Weights of a small GPT-style language model, trained from scratch on English Wikipedia.
Architecture: RMSNorm before each block, rotary positions, no biases in attention or MLP, untied embeddings.
Training: 153M tokens, 9314 steps.
MLP neurons of a small language model. Each row is named by its layer, matrix (gate and up: input weights) and neuron, and shows model dimensions 0-159. Each number is 500 + 25 x the weight over its row's rms, rounded and kept within 0 to 999. Numbers have three digits each. A neuron's up and down rows have the sign that makes its largest values positive.
After each neuron's rows, "fires after" lists the tokens most often just before its 100 highest values on Wikipedia text that the model never trained on. A number after a token or word is its count.

L4.gate114:537489461498504491506494507530475492512479554498529503508471502496504502498507549489505492504498529478488515544484489449510462512480522503508469533467461458476533511500501536491520530514479543501496537510517522524556517496515521536543479463513453465502496443483480518514464465503494475536493496502500534510487487520484505482491500505460532534435537466493532501505468476480484495466534522475474493459502493502487487497504512500478490483511552511509488473502525429511493462551450498
L4.up114:491484460517510536480503491542483479492502496497504493490529515495475532514521467519507442476506495512547466531461551506541456518480482492455486504539452517452550482522485500494531555505472515522463465525481517515491498546538497536538449561543485495501468508518495548536486488535508500488530525479463490511462488501513512508495491476515510540501478482534487530499480479511481524494490546523494501479503526501472490451502481494486530492492469494454505528478501471504513489494502502
fires after: "B" 52, "b" 16, "Z" 6, "eb" 5, "V" 5

L5.gate50:510476496499486493500496513485498486513483501517540496466520505505514483502494496560535538550502473469513499518491506475480486508491476511518516527520493513505467491460493489482511496462486451484520501464528526553520496486553511504542492511519477491511491505539519519501462484465472522507490495473485515496450507512461531496514529482555465499472502459492427508496493518512500475540564545487469526535516469519479481514536535483539499449511485484462472493520516476494547485466456468
L5.up50:509510522514494501490499487491489479527524534515484485540514503500490524480529494529481482515506449490536518533526477476515520514475510528473491498514501543542504501463531498509489529454488519557517470506572537512546505490487503483473476483506508491519528539466509574491445485497482491494528502449469482442443464488480488465522505505543498511516558528477496483501533497466468507522501511552500504484494476477518470539500510480466492485519506502543477516522503481480481523482496510
fires after: "is " 19, "of " 7, "and " 6, "A" 6, "with " 6, "as " 6

L5.gate298:514535521507508492491473486515513515501505531482532519497480539501486483490554524493498475503502517493493495483461524534535485468524514509500502479485484449499526498467469494453497510501490507486464515466536502509450474496489537510528530514461500490518531482506467513514472472472508475478474560515482486514498494530498498461484498510510505461522461508523480529504543484481498449462521503505522509506425529516503535494518581486535504454477454546534484490532533545506487486494533482
L5.up298:501480554510486462493493551509549477520508472483566485497524501497512506478552526506467513541477478487493473496527543478509538443526497530511507499477527514496489478499574489494509457529501517490488465482502486523510485537528487520496501546496483485499480494551493508548468502515510516477490531521537531520483496457508499460475480479531474479500490508501468536492508501524458442471470493523461475514498505503489485503493497508547468513483478533434487511518527488479495509482498510
fires after: "c" 28, "F" 19, "C" 15, "B" 10, "M" 7, "b" 4

L8.gate309:479524503451486492504538484531446488501491517503526499512467450498541497482460479497512507506449476455492535515472544496513544484522495490502465521551550527490448503561520491491480476500484472520492504497515498456541500457517481520500475477486478520513499519503505506490511507475475442497511515527532476482491467543535496510503517531495556489520475507539511549545484496504504491509496490540509507495457483537473519469483506515501559494491525465468507507504473520492511518510460493
L8.up309:477431471474508502538492525541490488521535497497466504538523511531502575462505507540473505532467553488510488510493503484459509456491503491450480498470535515509476499520486458472466511531513513520523504506477485539482498486522504484483505478501544445468488471506510529481503522493480515501506490528495510542539522488487501524552524550483543472526518473545474465483488477518446521525519490497508483517475534484468499487470484471491533516535505493511493461501480488519485503510499518
fires after: "\n\n" 62, "\n" 7, "in " 5

L5.gate187:522461483491492503492512485462504514482525480496537518520480496508474541509561573493510514477493471465491503499461516521515481510511522558483535480532526494538516504480471499485459512469482464526493562503527506500466504497477481540511489494503490514490514521507449494538482480448500520443469527542482447519497441495528500495499480494494498480481477488533452536482512522501515490523525515528583512505502494496521511477476519493516492526494488505488488525497501513465502537493460483
L5.up187:475505516486542481501530479477522506510503506483543475498467504518471543512534508514496493526475478481502443503485490497527526472510496508501546505498489491484494455469473455492513565491443571544538457526478506507485492517503536499514506483537476542500525521522471516503501482490490489504483491499516516482455494504493520520478500501541491519516470481461516487473529523518528478462552540459515500489450444469476479535506519475558483482468509506459473490493480499483525501505495498
fires after: "=" 35, "c" 15, "C" 10, "b" 8, "sig" 6, "og" 4

L4.gate485:497468544509499500494479484533530465473495505531475477539450510484534514469512526540496503469518504464507488515441482517541488496503510529476479549512495541465460475470532505513523495524449543506491468475511490496488486523501461501516498506452473516482531521459479458496498472473466521508527530541513523513510506511490496473483499507523516500509498458507519521481566512500532499474466491478538505486500566530522475446487500495508453462539497491510495513532510524486474500495494463
L4.up485:483505515521518516545467473514523456475480514504518487528461535495504499532533495512492482517537472481530477471447512487540482504577516481435463521493497566489459551484547465520516517512514498503474479503499452502483505511507495498530511508523483514482483506472471477507482451487517484513489513536493513485497523525532521487477484467508522508502483475510518504511505524507506503483462507500514505522501535528480477429487552497523483459509496497457504514474524512440468513528519491
fires after: "c" 25, "B" 11, "M" 6, "famil" 6, "C" 5, "L" 5

L3.gate601:511519488459499495528484482517530471528477510479528460442498492475469484521450525493495525488516474492494478512506506442517481520541523451484466484488497501502492515473509495495530524493489519545511493489489471465502504470529518507446501478466505523565483532501491442532470470515496491473495483517460537473525524514531483466490498520523524525460422499483498531515483527499513442487502502498521508492535477527521516505551513483475509472528464500522501478501525503543510471481482505
L3.up601:521521534487473510556530498526532493505467480508512478464482495497514544534532486485538505493509498467505498502475546447521495518514543465537480464517506508507451503502507477466477483498490526529472500522510461468520475466520506501451505505503490483509490507500474472502474475492512522505481481478499554498499518517495475442453512556537516555489453455518506484490475528463540475513515503484527509462521481501470495497542514503480527477516531539480472524484497498502533522555512520
fires after: "was " 19, "\n" 13, "'" 12, "(" 11, "is " 7

L3.gate487:513494443529461522492456528528458533492482495564519510501532511548486473529496543553514494496504520492537505529506499508518516504455457541503505491473509476522466482529507485514479490506489496542472524516472524502527499495514499472550503485484491487488517478530516489484523525471529532475475563501454527523480504541478464519492543483477507482496521500501486507564484472526473495531518482466478509485551493481511532512490509507494526523484468496463498449457527495530497499481489501
L3.up487:504481506536515513458503529510508520525511529468520462530513528511486493496540539463511516542525490507492472491516504481509521470521508474523481464541438466482511459486496497482502514505537488543501511504493492475526523511459506496489495478515530531474509471535484487468513496520503525508519544524476477513472489484468524531517541487472483502505522490494487549511526514504526501472486481467501494524479594489562487459498474444455525535505525504504508542535491492482477493473489539
fires after: "con" 71, "Con" 17, "c" 11

L2.gate441:514450507485496550521479475508511514494480459478516493490533513501544514482491482556456514513527517516463506528498537497511515477517463491502508482509491515502496476480509522492480471444487500504480499503506491453534496485486481493512501507528493541463497473521512473454549501453519502487439534494515532509490484491496536470465486494464504470502477515536506517465452529501488541479486495488496502496518530516500526453543566525522527451502487517483486538470461456452487491476512477
L2.up441:498479510500508544495513498538520512499517485507498498477511484476501511476483480568527508539509502460489497541490511515483537504508552508486492503491500521497500458515477508492493480460517533494533502539530497469480553540491507492512499477502519529493490485517476442419516533517499512488471520495482543482526521474497528486507497534443481497498535489504470484472478521490469510464505457514517491469550531529549524522568475475504519480505486556528485531516506489481548520508504479
fires after: "at " 61, "/ " 13, "in " 4, "under " 4

L11.gate285:483481507487544505461501466462488493534500435481468484519507479482522528483527485514529515545536467517531507537529505461495494482480492509477504482478501470471533543478519502493447483486500470509513471530494512485538460501522527529516455519497537489485513460475524495504529506534511480518540539470522546452457476498491512485455507497506484500487483457506476485504494538551482509492474505468554475488502493475525493529524535525488464492499467513513500491445499467488498490538486525
L11.up285:493473449489549515522505510457540520467504490527536495521526518518497500487507474448531488512452510543525510492491483524483519474488482514522519506553450527563523507527522480490514506468490536534502474526492509512479514527484550478491475477510491507503529473510529506470516483483454486477510493554499466485532470465474503474476501505508481513462534508520508476557497463529461522494498480539474484555457532519494530501510533491499498497488515485494504489505500446497482477533537514
fires after: "p" 17, "P" 17, "to " 6, "D" 6, "and " 4, "resp" 4

L8.gate97:549449509501486530517477499479505497512495497469506504485497476500503532491514519498539529512532505504548515489454471487523520520496479513494465493572462573500522518514512498517508465477486495513482514487473506495475503508465541526497464501475523485528541570507501459524509534490479524497545533516494485513482520498494518503453538490472455496549498505521548470544467520530485488500499485474511516468522454525501487467483527503503486458463540528541503482495526505505513500536515487
L8.up97:437485500522500515507494496468455529443491499478518530503514504496502487482523452492500537515508494519517492526507533545483510514497456522532495539484492534531513544509519516496537498526483498515508466525516511481525492504543456502471497539542493509482543451499504516528488480532493502492537502503509500510459505472477543472466499484483529514481519523484483455524460539463494491469492508523492478489496455501472510495540528505522488481466540537486494441497533467556518473452513491
fires after: "P" 30, "ep" 9, "p" 7, "W" 7, "k" 5

L3.gate227:518501552498492448467456529493505554457522530530501486475504469527477522503516492490523501498512531474454451465493486483521542506522445556512481531508489501510490495496545492550493490475492521509494513492485475506493495530540511491493483497484510508507539472512536488512509525483537516486518557444509504526498504506475485534502493504450501534504517479509460512494488536536495496531570504500503494495543494507531475474504442490505508506514472509530469525523487482548475497545505521
L3.up227:509509483509479489487496501506465541490502546465529500485489475502509535515530515498514521519489496476483469492463471504524553492510473521478498489483474521524493500487548487492496479492525524465495518523479489494492556489481475489500493501515492477531515474546544496586536514499549495524543520504491487529522470485479488496519465498436494484515527527526456479449524518487501487474545488505513455533535511506562490509537509552508485485541518496447508486482500550515521506500504496
fires after: "con" 38, "Con" 12, "com" 6, "pre" 5, "ash" 5

L9.gate223:463492545469497482491484523477514513501522490511480498515502516484493497508492498512480487493534466464459501508538506521470490523473484460481491520541488509507511479469499491475513509509487489477419526551519419498497471472504481553470526546451486483492513447467489483547514503514515507515445459450513520513519478488477513512538514532529497501537459454475502506491470479498487473499520522506467486524534542474463491487538497509504486507527488488502502466510510539473486497525487520
L9.up223:465502492496523489527479527481511492485506492504532487498503502497520503489479465534499475521499469519499524462519546554492501475538497467458441484500461474489470505483529513505479526522519537506493513512471487499493485487516489526490512498504520461457508488423513503473503533526520497481466462480457499498526504512474512505558476487514508469500484480489516478507494512463541501509549486509521495457505532486447525486462526515512465510503501450534454507554492444450480493546508483
fires after: "\n" 21, "f" 12, "n" 7, "ack " 7, "av" 6, "v" 5

L2.gate371:484491486447493497481452488527469459434482490477518476463520477518527514501481514517515458493529519530487499468505523488524557466518487503458483498473508509549485521494517520466515496455504402512511523490501488507518504496510514484531506494452472479521486517503531533451499489504480505522485527459529519559512508506477524527517549496515474492483483506465501532502512484553473494474519466494498497510498512505476483476507495533426495518499475521516503486493520484515524510529501469
L2.up371:470481471451449482464502542526498476469459534467553470486506504518522482503508432489521470501488536518525471482512523502505515462479501473484494478468513510559468523494536502479512494456474448518476496516506461484513530490534490504529503453459468497555481520532525518489509498492465508506495518496513520506487491539492524508494540506559499493527455528498472537487523491506486478511500473511510519489489535508504471464506495514466520530470493514499500545484550489521484532512477488
fires after: "\n\n" 37, "in " 10, "\n" 8, "_{" 6

L2.gate617:525480497517538507506476462545543485510463529515526478501469467480473470490495471517493521482528492485539481505523504488463495513492499511516485513467497512505498482505511500496509506452525501506474541520540468499498507539550471486509542508515465556522509513496496456495514537510494499521537495504469491532485560489497471553569506520508507443501477519502477481496493532544436490547489516507514519520527499514511514480498449479510463479510456510522441543502524520498486494492518493
L2.up617:530502515476500461526530517525486546492536505488514495485508498487462500508480489486515528512516507508491518478524500484466505529481478550463492511511513487490534517508502503542495453469490516486500488514488483483541535528495525493520469488509489613479487511546503511488478515529524529505527528511533530530499544484476509525541511478456485510492521493502492476474526491499514513504475476469543471507549496576493499506501493511469525500509479522563474534527513454513496463543503505
fires after: "at " 76

L8.gate368:536528511471528487474482508521486515527469536465477516526481513435471543526520507469502514438497480509544521496525511489547465530503482455497502506488514505525477471476492496512517459514482479521475497531485478434520485472506526559495472496489484524495479502498513522524502492525524503479516532474509525488492498505522524473506505489470499512542470522500571507498511494489512500500469471498514471479557485494466527471542520518533507526479543502516490460511453508524455525480499458
L8.up368:515502504503482504517535511554530519474489503489574516479478467502500481499521484462528512510530532482528501492522474463517444491475476494508508486518540489572480451512516526504521514494517554486493500485506507481517455465482477492513516545493552430514506511512515470534516554516492489499479507498506528509499510498504522536491500526483496510522524498506492512518481484500472497495447506478527501529530511550488545460529502509490470563514480512465513522460503489500465518485461522
fires after: "d" 14, "en" 13, "D" 10, "sp" 7, "con" 6

L5.gate209:494554517471496510530492486478524498502507447515514520524495440501491524495479512523543510476454481529529528508531504519492495541491536491492527522477554525522509494521492446486494470537487527483486536461529463493485482500544489509490498567517495498528521517544547507508490499513457509502544518531524513510499496512526514474501485459524446467503520495519505474501522521482510481439540514561528481508507498494531494502515486465505511487507521464469489485501475527520459468468487497
L5.up209:488475479484486536526524514492515554445494477474543523541516460494482504529512458511478483478510488498530501480488528492521435480497525465539472492484527474506488481500517538489475523521493477488485462482476463517512498505546509484496494493492505479532487500524528467516534522524514476532479476485509500541497515515491563484498509478512444537459556495480480526518484511496481496472535555489473459508493490506489479482482491512471532465531479537463529489489470484501477516538461536
fires after: "on" 18, "an" 17, "en" 10, "n" 6, "z" 5

L4.gate504:513462515510501539497499537495498527530481509509495498463515508531497502507482512498540498513503524482504517521494526479449487512478505480486478497521515510455500501543478549487511535492506484538527491493546500509528514482490493529534496530515495477476476445512475470527511513464484424458498506495577493506520482452570514529507456482494497554506491495529483493473561532476484531489489478500472480552516519521485501506527486511521479474505480536495456518473509479519500465483485529
L4.up504:490540499513544470506509523512486453487471453521520480500515470489496542477478505489520480512499499509497515510486524506523462504473530514508521500505486494458488513549521513485498481518449518495502430440509509548506528514504454525511505511515485483527506543491490451483458517470475536489469481494534493494492520504501505512452531536481539538468517529521506468500552523485438534438505484520489483525523481503485557550508463519508521491535500495511479483501487467502501503507510511
fires after: "B" 28, "P" 11, "b" 8, "W" 5, "H" 5, "the " 5

L3.gate465:500553521479492488498480496510448552516505507473510485516496495502487466498517498496494516525469489524491476482495504500478495491489472543498456493485468509542485505500501480486504429509511481508523495466419531517523517496494515451509495535492506536476490503519498573542548492528524543507482550523520476499460507508501459525507475494485471504516535492514537523515508505478540494521483486513552431505540472529523506501517507493467540479506475480483503460474514494509480484481468470
L3.up465:533455521498500524511471501496541504508521456499499494498530512501509482494472535467478544483530495468496488529509536523479521497437475457559481521482489493500500496500517507525532501518524481456515523520488509497521512490481492494479458488507456536510480495499524479515519495471572506503510526539512490532480435506524492534475506515496534505460535486488484512550497502562491553483488472493510513465521462536533518488494512506479551533487470520524489455531508535484503502496525470
fires after: "con" 36, "os" 20, "c" 7, "ers" 4, "pos" 4, "emb" 4

L5.gate479:529443505492492505507488520477512480520460529481484467478496435488501499453505470531520513495502527501493481527503550495522495477499491482548492491455531522490530493539496505476517516469479545485502532527463511497499494497543508519499491486484512511463505488494465512534480446542472503479509529491528533532500540479512536460499515499465469488517528554517531507482516496494467516494553500480518521469531470502490505445494519498484505482507547510497519541523471486497458574493476482
L5.up479:482500540494486468517488455486496480507505454511479522470464489520494500484453451528496490508481510506469505530454530504535499501483542511516503523487529520481515480472531485519476513484525516433447481458519453533497470510506500548499524471495455455507524483512510542526491448498480519491467456529514499519508518476460503501508510531501483487474499535537505509498507522500480519509494467510514514475528502486498486478538494464465546471582490503496532548479484490503520517502524495
fires after: "\n\n" 85, "\n" 13

L3.gate74:497424530533547471508494524506490451487514468500536479484531463497547538520487468509507518458517509497527498500474536518501519459518486528498468543501497514531470483475519509500504473516514465478496501489498492516533483520523497503486466508444524467497512487497509501518507471481470454477519494534509524530499539474517506420522522509495514487503475472507453489471469484465479467490464483538532525486502496550493524473504538503478491455479517498467497497498455506525478522494480460
L3.up74:477482508504478456485519506497495439534512505495500463473479520500517547490547483518496502497485508492503506540485521509463489500469491542495521498506497539502510477482516487505507497545488492510463571477544461534505487455529458497510467464462488496478508484492491491523520534486485436482502497497507535525471524497435499501490550504478507512512452494490473494532480509534475459547469485504483509478494490541512522482535468503523490502509528491451467534525496496471473549503489462
fires after: "\n\n" 25, "such " 18, "\n" 13, "ac" 4

L8.gate71:437521528540524475485519497490506475504454542501497466512532509522466508471521494530498523526419491521516461479477491494529460469529468501517574506526513502514480513520451527475499474516475510519512499516506506496493506482503512504496484513523509505483518471552480496530498498479499483481511495469502507512462521499497477479499532479482528490453468498482530465498557482486516497457553488465496440519508504451475504541465453498503506493534515505484475467499474529519513471518499507
L8.up71:485483491478515487506476494504533512549492527552531483484498476482514523520465495448499506524524497494459550472500482539523488515534502512515498530544487515500456503512516476491477512468536493473475462494511506500447483521435506519514504502497455514506494510492507508492480528503564519489461487469496513527525495479487485507513498537410539490493497512541470461500510503510481486512529524488505490508486472528503479550487494508521533528504548465535495484535460538522507538520494536
fires after: "ro" 47, "la" 9, "o" 6, "T" 6, "t" 6

L3.gate237:512500483523508444512467491455524504497534482556439519480500467480490512513468493524479492501449531489500507548530518486503512492462495522463518471476538500518502525463505504486491534459535464548508502517534444543478479517497505510479475523471480498517478515498506469519460509490497480493501460471484516501555521527450520534538538506554509517490499484536512500511493462481510486503505531516490519509498538518503522499469549490504502487475459485525450483488506515529493469466500517
L3.up237:513556523509486510512467477463504510500512511504492520495530473449478529506494500519495488478495522502517488552507513486489519503469523533443515502500535468493490536448505513480511525505517450564490510508541490523521459515520495488487525520478482502521479527488491495492442481490530503484532471470517529466551523505456510484517561467529519519500524479527464517547480492495512470476515504517475521495517535523511496470475564473480473508474450496514478508487498516530466465491500542
fires after: "as " 25, "is " 24, "ed " 4

L11.gate529:474502496499534499477499494498553480490484490466525464517494535500472502526465500487546509494508494484482485505505479474497426562511508483511502545547485507502480531479546488479498506536535505499513519513509479525485521512497497535469525505501515443455540481501484496508483533460501443498505486537518502468474555505551488537521476533522537486485501521484507514500481523523491468500517541508482507536529475468505543488508502531462454514481464472524491506536502478469481451518518506
L11.up529:487491516518505490469505532515509511513530496484519505526506525473501502493492485480510501469520464506476487539497532515507506503488514467500519486588514490441524505509547558524521570532546486511519493479515490498518519491479502521510494510518485564477506487431498471445526485516495488547477502507487526490539540537531503487515485540516526494526537474502495488520516515503508490514533477529503504520534467476471491500464525516525512525490506475498456526483501481475540500542557494
fires after: "v" 24, "n" 14, "f" 13, "b" 7, "dep" 5, "min" 4

L9.gate256:484508491522466502473548530485503452491492445487483494477478480447468479524516495497465506508511486479457521508487485533492477480517489504476511495497514478464508531491521491527481467488494520546498521540493514508532520482499519500527484537473515544497473480518576533467512509512508474481492519498455502468470527539480486509534503540448495523501532454514531459477479499471519436480490476496493500459488535484483505503488513459485487470539475482494552508478536521502528470536492499
L9.up256:478488510479525510490510520522520517511491471471485541487502467499485519484454481483452492486469496568474510483495497462525471520490497508456499503489478541492488512503485514535496506489533545525494565503519474452481532490525510516491481525520514495523476502508533523494540491513465523509475483484487508521508530520511476463535532569457515560499490503515496515517519509540478496531512516530505518521514470518463493553516481483542463477494510509424499500480521554506471490476477509
fires after: " " 24, "0 " 9, "|---|---" 9, "|---|---|---|---" 7, "″" 7, "m " 5

L5.gate483:490517520526494487507450475494524488507534555517540517492508510582513505523513475525498505466464513551508516500523470524483504472550467535500494511550478493522537530532506481464515535486506470492518503467498506504501504489534500518475508506497495533478519537482474485516467500493501555511518506483502548502523490479527517497469535524517490495526469497495531502479478548490527542515508531506498489527519508515460490486486455526454501519479505539506546439535533492502540472479510538
L5.up483:484462498490537535513506511481509516527529470552524505484513494543528488514506526511525486461453503452499506520522497488495527498549476480460532507539485524540500516498485511482496512525523486546519482535556510496515432464468504492462501491489518518468444494476539473537445512488518540506501483477527482524544500488448483479506497503513464493496501498515521485471521500516474480482492479464490499511453483490483416519458493538494504474489527488522498497520503512517516500499487480
fires after: "T" 24, "t" 10, "th" 10, "s" 8, "H" 7, "==" 4

L3.gate294:498482520513485507501459483538500438514495478525540489542525513475487544495460527516507505484486498481513467475490523494493537509487511519528518536494508519542496482451512458506521529516445551491471512506535515479522490507519485468521513487475516516524567467505522503497472484514552551474510534480492519541519479480521509510522499477552514500520440515447502504537437479501532472506495486524508494503538553513501510498477490524466500484504476495489514477481476516514460481500497523
L3.up294:499525550459485450462481516493467531469538499512475492448480503520515459524522503486521515458521478507498548499466500481520502528483508517489496462454472468462500520531507493486540511530515485548513526557472471501514453478485479519499505466537525455507514473458483541530510563514510506483487540498503516502499515502513468478504522531474498502505553482514504493470511484510498491490505492486482514483509492509482541515532500546522506477514494464476466541492531518507561505475496476
fires after: "con" 14, "pre" 11, "Con" 9, "in" 9, "re" 8, "unic" 7

L12.gate273:489469527524485540501469465458538472551486523494497513472500495534515484518484482478474541467558444471535536501499468484535474519495515511499476510517492484476551504498466537508490485499521496525484472531518474547487521488488501557486496470464512486542485506516525508523476537478489525498488491465549527452518497494477521501507478488464439506493520484526528493478460483511514509505453517536499513483486525507503520536483532478507447503521478487510486475531497518471465469512505472
L12.up273:544467502520501463488520485488513450496519511533545480488520459509495531479491514548480547484491484538495546515524525483487491497511483507510506530534490516477496496546492501484515541491482485520475515503503524513532540485547451519477489484519457544511460493502515485500502515506525488487507485518465521524538504521503507550482496516535481529464508496509454491521508470504442507547453494434518461455517514465509531489490472469534479464505525483508510495500499509482463489518444501
fires after: "t" 18, "h" 11, "J" 8, "T" 7, "H" 6, "k" 5

L9.gate611:482546492501503502519518533520462504483463505484452502503505470474505529474534472435507512572502467459501484542453471468517540489465489459498530469497532452498426492498521519486501478481474503550493477516483508494532487478484483492481471558491497511519500501500517486528485528503516494512491499492510556472503482465443556482504493547472507514507507493513481517515480456476517514518474498505509468506528488501495511484527518479530468491506484530494522507501536468503523465510509483
L9.up611:477513514519534545537471523501482460520499465458533482474526482519520523503520521441559545529479509529490474461492531521528492483478504497465495518472515475490488509507501486540504495508490479470511486501521502536523522448478516535498498498526493497499503545526506496482459468544523506505498545501535532527512531479452537499518503550495516487491534512516519527495520495502472474520505544513532516506489476510487498434571499490497500495508555493501478477487511460482491493521465535
fires after: "d" 18, "W" 12, "- " 10, "sp" 7, "w" 7

L8.gate314:488467507458496471542465507488537530507511492495499492476498539491474487507473494507520501478516460526541571495486463526458494514522464508476512505510527508502494510455491506508499543519535479540511476555549451457523508500494463510527504535485538490498543479476454480472472503484464529466539492482498485521476471502536478527542493494479508464493502510498486488515526543515485531517515499503493546486482526461501506512520507529510471517460489532528510511531473456486515518531466473
L8.up314:479482535492474516497512491534527463499524492516551512529526542494513525475493515520518475534434473514477537514481513507475522518500471452527490514512509491473514482546493516520514541476548466491500507521502480469507502491464493520518483511544544503480514527441472509523519486465552518483480514510499506485501473451537476488492508523526527487497483497542477477484499480516480548533526534474467493519493524482490460515441511499499526499480510494474434482518527487479541514460479499
fires after: "b" 21, "tr" 11, "T" 9, "t" 8, "v" 8

L5.gate386:499517457522508495507474541517487484526509498484501523502447474559511506458512490473529499519478541514526476518464518513529490494480526507469456503479540479527522463491510537482513477520524490497500483520465500473496490483470510500492533467489520510501518546440480496519505513497445503430474516552497516476439533452497506498553491521465505484471494523503467505516513513480567546515489467471491499512513522490490499504528487506483449499501495499534491487510459484471527485509488528
L5.up386:494520472508506548518502530485496481484529492517465505498502452515509487550437498470512478462495477453489466499488498460489508484482542512458528513501514479497497495447511482499503503497520497543483491482512477453488480486515493537489552504531463490461534541527525488507512522526475509498537503475501474496481521465542509467529464524493470519488488456510466483440482511498502504511477503466493496433483535536499490471538486505496474526481549491483507464488464477485497468451490496
fires after: "the " 21, "El" 12, "P" 11, "p" 8, "B" 8, "F" 8

L4.gate566:562505503544473501492516496507496497441500470507494487513514492475482489521533496556463463501485526466534516515446485524530461492530534517483472537444502512495545486534483484529439468536468520517469456480496512483528504505509521543469483481533496532486496525546478474481492494532484496482501485481516523512473463505500465450504510523494477493511498474520473531534501473505522499473502517522492496517446515550495476499465526476490494500498485463472511552501507513506503524504530475
L4.up566:538458545468493496470547519514532504473545457498557513493524426528493475517545519545508467490483486473464538449488498488500506491498487471543507516493499493512510519507509478509458476498470506521458484496486521497523490522533516487482543461540540539522476543517479496523489521522494517539500519495496488477477511512497446495487509496488462528504484531485485525454482512523496490506421482529519510522493511474495518518497500511509483491528499447501513505482488508449501515483496479
fires after: "C" 25, "c" 15, "at" 6, "(" 5, "iv" 4, "V" 4

L9.gate376:469447496483500462503520473515530537507438517526523487494491552476501461520516481478505474468512489495453468534465497496519452464525491513451509515507522478482518477534455477482508538470483485505525476526487482489546527496511451505487430496483514511491530514438471487476486485502491509454502529465504572514511499512511500485465473536481536486486480485493502515498481480506467487482507462484485487472481482455503523506545520494501520516504508490502491464521527508506512457484487516
L9.up376:459544510494513504520492490535492481474498457487490458540508504495496510492515479511504494581505518507482508497514475502507510494449539537502488510486501476530515521515511452508483498528474502487484488524506453547533501493466465484495530552535470511470535443494478481536480488514453477544509499485492471466507494522479512542516454512502501484526479450526503510467530493523539474517521508476483483510492511510522526515485466487453495496494539502551460491487567493531498489501488470
fires after: "B" 45, "D" 21, "b" 8, "d" 5, "ri" 4, "w" 4

L2.gate313:517483488532502500548470473507486481475528516523542535489457508500533530545475486533485489528517506497464465517518536478510484532514503478491498507531526472502519459498503490454484538516481499524457544548515467529495456469552501487427454480513519520518474496499527441494464505467495464493516503478503533490495480500525502489491509491510504519477491481527482507497491462469504476525522469485489496494506560524534522495516470517521515529501501461482488479496541513495464515440524486
L2.up313:511501479533493474516489532509547469447492503501562532510442513508490550511470491474474508503502493477517491531502506509523499519485486518478525493493521494505486482496565560490510507497494538552515477503508482472459458504518530538475519496473464525529501500515520487482448542483477512478443487484478512544487516498464516490507529535535504503503514484521472519456497506496469481488483462475514527501517534513497452491496513522541508544525527535502448528522489538483486512479516515
fires after: "\n" 17, "one " 16, "are " 6, "is " 5, "First " 5, "prof" 4

L2.gate215:555491539539513496522492505462536486451473473517526522520502546503503495462516513508553487489500468551475530502513490485474499497500560519497506494542520512492489469523503461506489488482536480461483476457496509518499486527513535476518510480477519531510506521478513482472453450535504517542533506537464551517545518490514450523515485525527512487498518512492498499509472508510528504533487510537515508468474512508453515516511473560448485520464483512504499477494516524532490476526492521
L2.up215:527497528540514478536476503475510480450490486475539472527500526493488502468503494514562487477481479535492518548519509473465494528535552487506538469519519513481509460513509471473469483527555497485467451472510507528510467484502514482527529531512554528489525546505501530491439464485491531537528496515493517490534496491526503538510516524531508491496523502510497482481501493482498494526488478499502509457484518531453506543525455531444510509486495486487493488487478542537466497495482515
fires after: "in " 17, "In " 14, ", " 12, "–" 6, "November " 5

L8.gate243:489508496525460520504487514555479531491513470482507469496500486531489535453474465506478500492466512521503499527508479498511530509486492479508464487536518465525467454490499482497472506483447500489442443494495517522504453467482505515499515513487538466500495502511500512529540497479518544523515505475513511507516473541527540493564536483494509493519544509505473491488544505504521460462529524501509482524468538473519503496470578478490567499514513530500495460478505506512486483517467499
L8.up243:492495483498502508494538472509508493470503482467522539505529485537480566497499454547504532427496568527520491485514475480525517514463514504513519485498523515510459534493465502492480486510538522509487481519508487464518508495461468520490540482506500533466484514549494484523465493510517502489459459499495486551469491527483540517497504476501479501459484504486518500524510439522482483489509519545502531510527504511447510522553480513512465460518516466474465492501535531535496511502485488
fires after: "in" 17, "en" 11, "feat" 11, "an" 6, "er" 6

L9.gate190:475537524520485502454497552456499519522506510486506499545488480546508483491528507508496527480533502490548529527500444479497490489499519543508478502498439498493481496519523477458501472535455514498517544513541519478507485545476504473490502523458490516491508483459521503531511458516513483501529510464538503487474473502485509487468529477494527516493519453479522527460495516493508499491511491494484509492470513553469481481495495539518470485567497510575464511513533507543478512525501518
L9.up190:459506514492514450477469509511497519516489488513501496522534537475501499468497482494450528480487533486498559493504490490507482525497504475503529436482527495494475573519486549494490499525424536503505488482531504491487501508511483529569520471496506521529531516495451495547453510483501474444490492517475499481527512501523526455525506503510513506524509470538534543493470492483476514480506528542503492530491504509492490490515509460504505442524469504497516533496541495459512505507518484
fires after: "B" 21, "New " 15, "ro" 6, "W" 6, "b" 4, "giv" 4

L5.gate246:462482476472518536478532534538501480524505506480534484460493489538540512518484541469527475530459480518501467519471511489547487530462517469476458510519533500494507496487489493472535509491495492539471501478531466486529550488540478494510473480463519535487469514488472479508521483487523518487508503552489521474465535497479496531491547510498487498467479497498521482524534474506459516440479518472503496472525517490490472505509488473488505511514488471494462468544508478565518484522453476
L5.up246:483541499440520500503494480526552468499475463516496493477510443520443500490492503467530477517523451522473442522503484464524482476468494496516502501521532543449491489503500474501544470515482526542485516504498477492503547486503461483514503514482464514492497528508472523479444497472524490494526494504543511509494495495510494545484524547509504496475477473501465513481494484554494477486511497504548492520485503520531538433520466475479514523537493533497467517512483522497487505473533502
fires after: "B" 17, "en" 10, "w" 8, "com" 8, "W" 7, "F" 6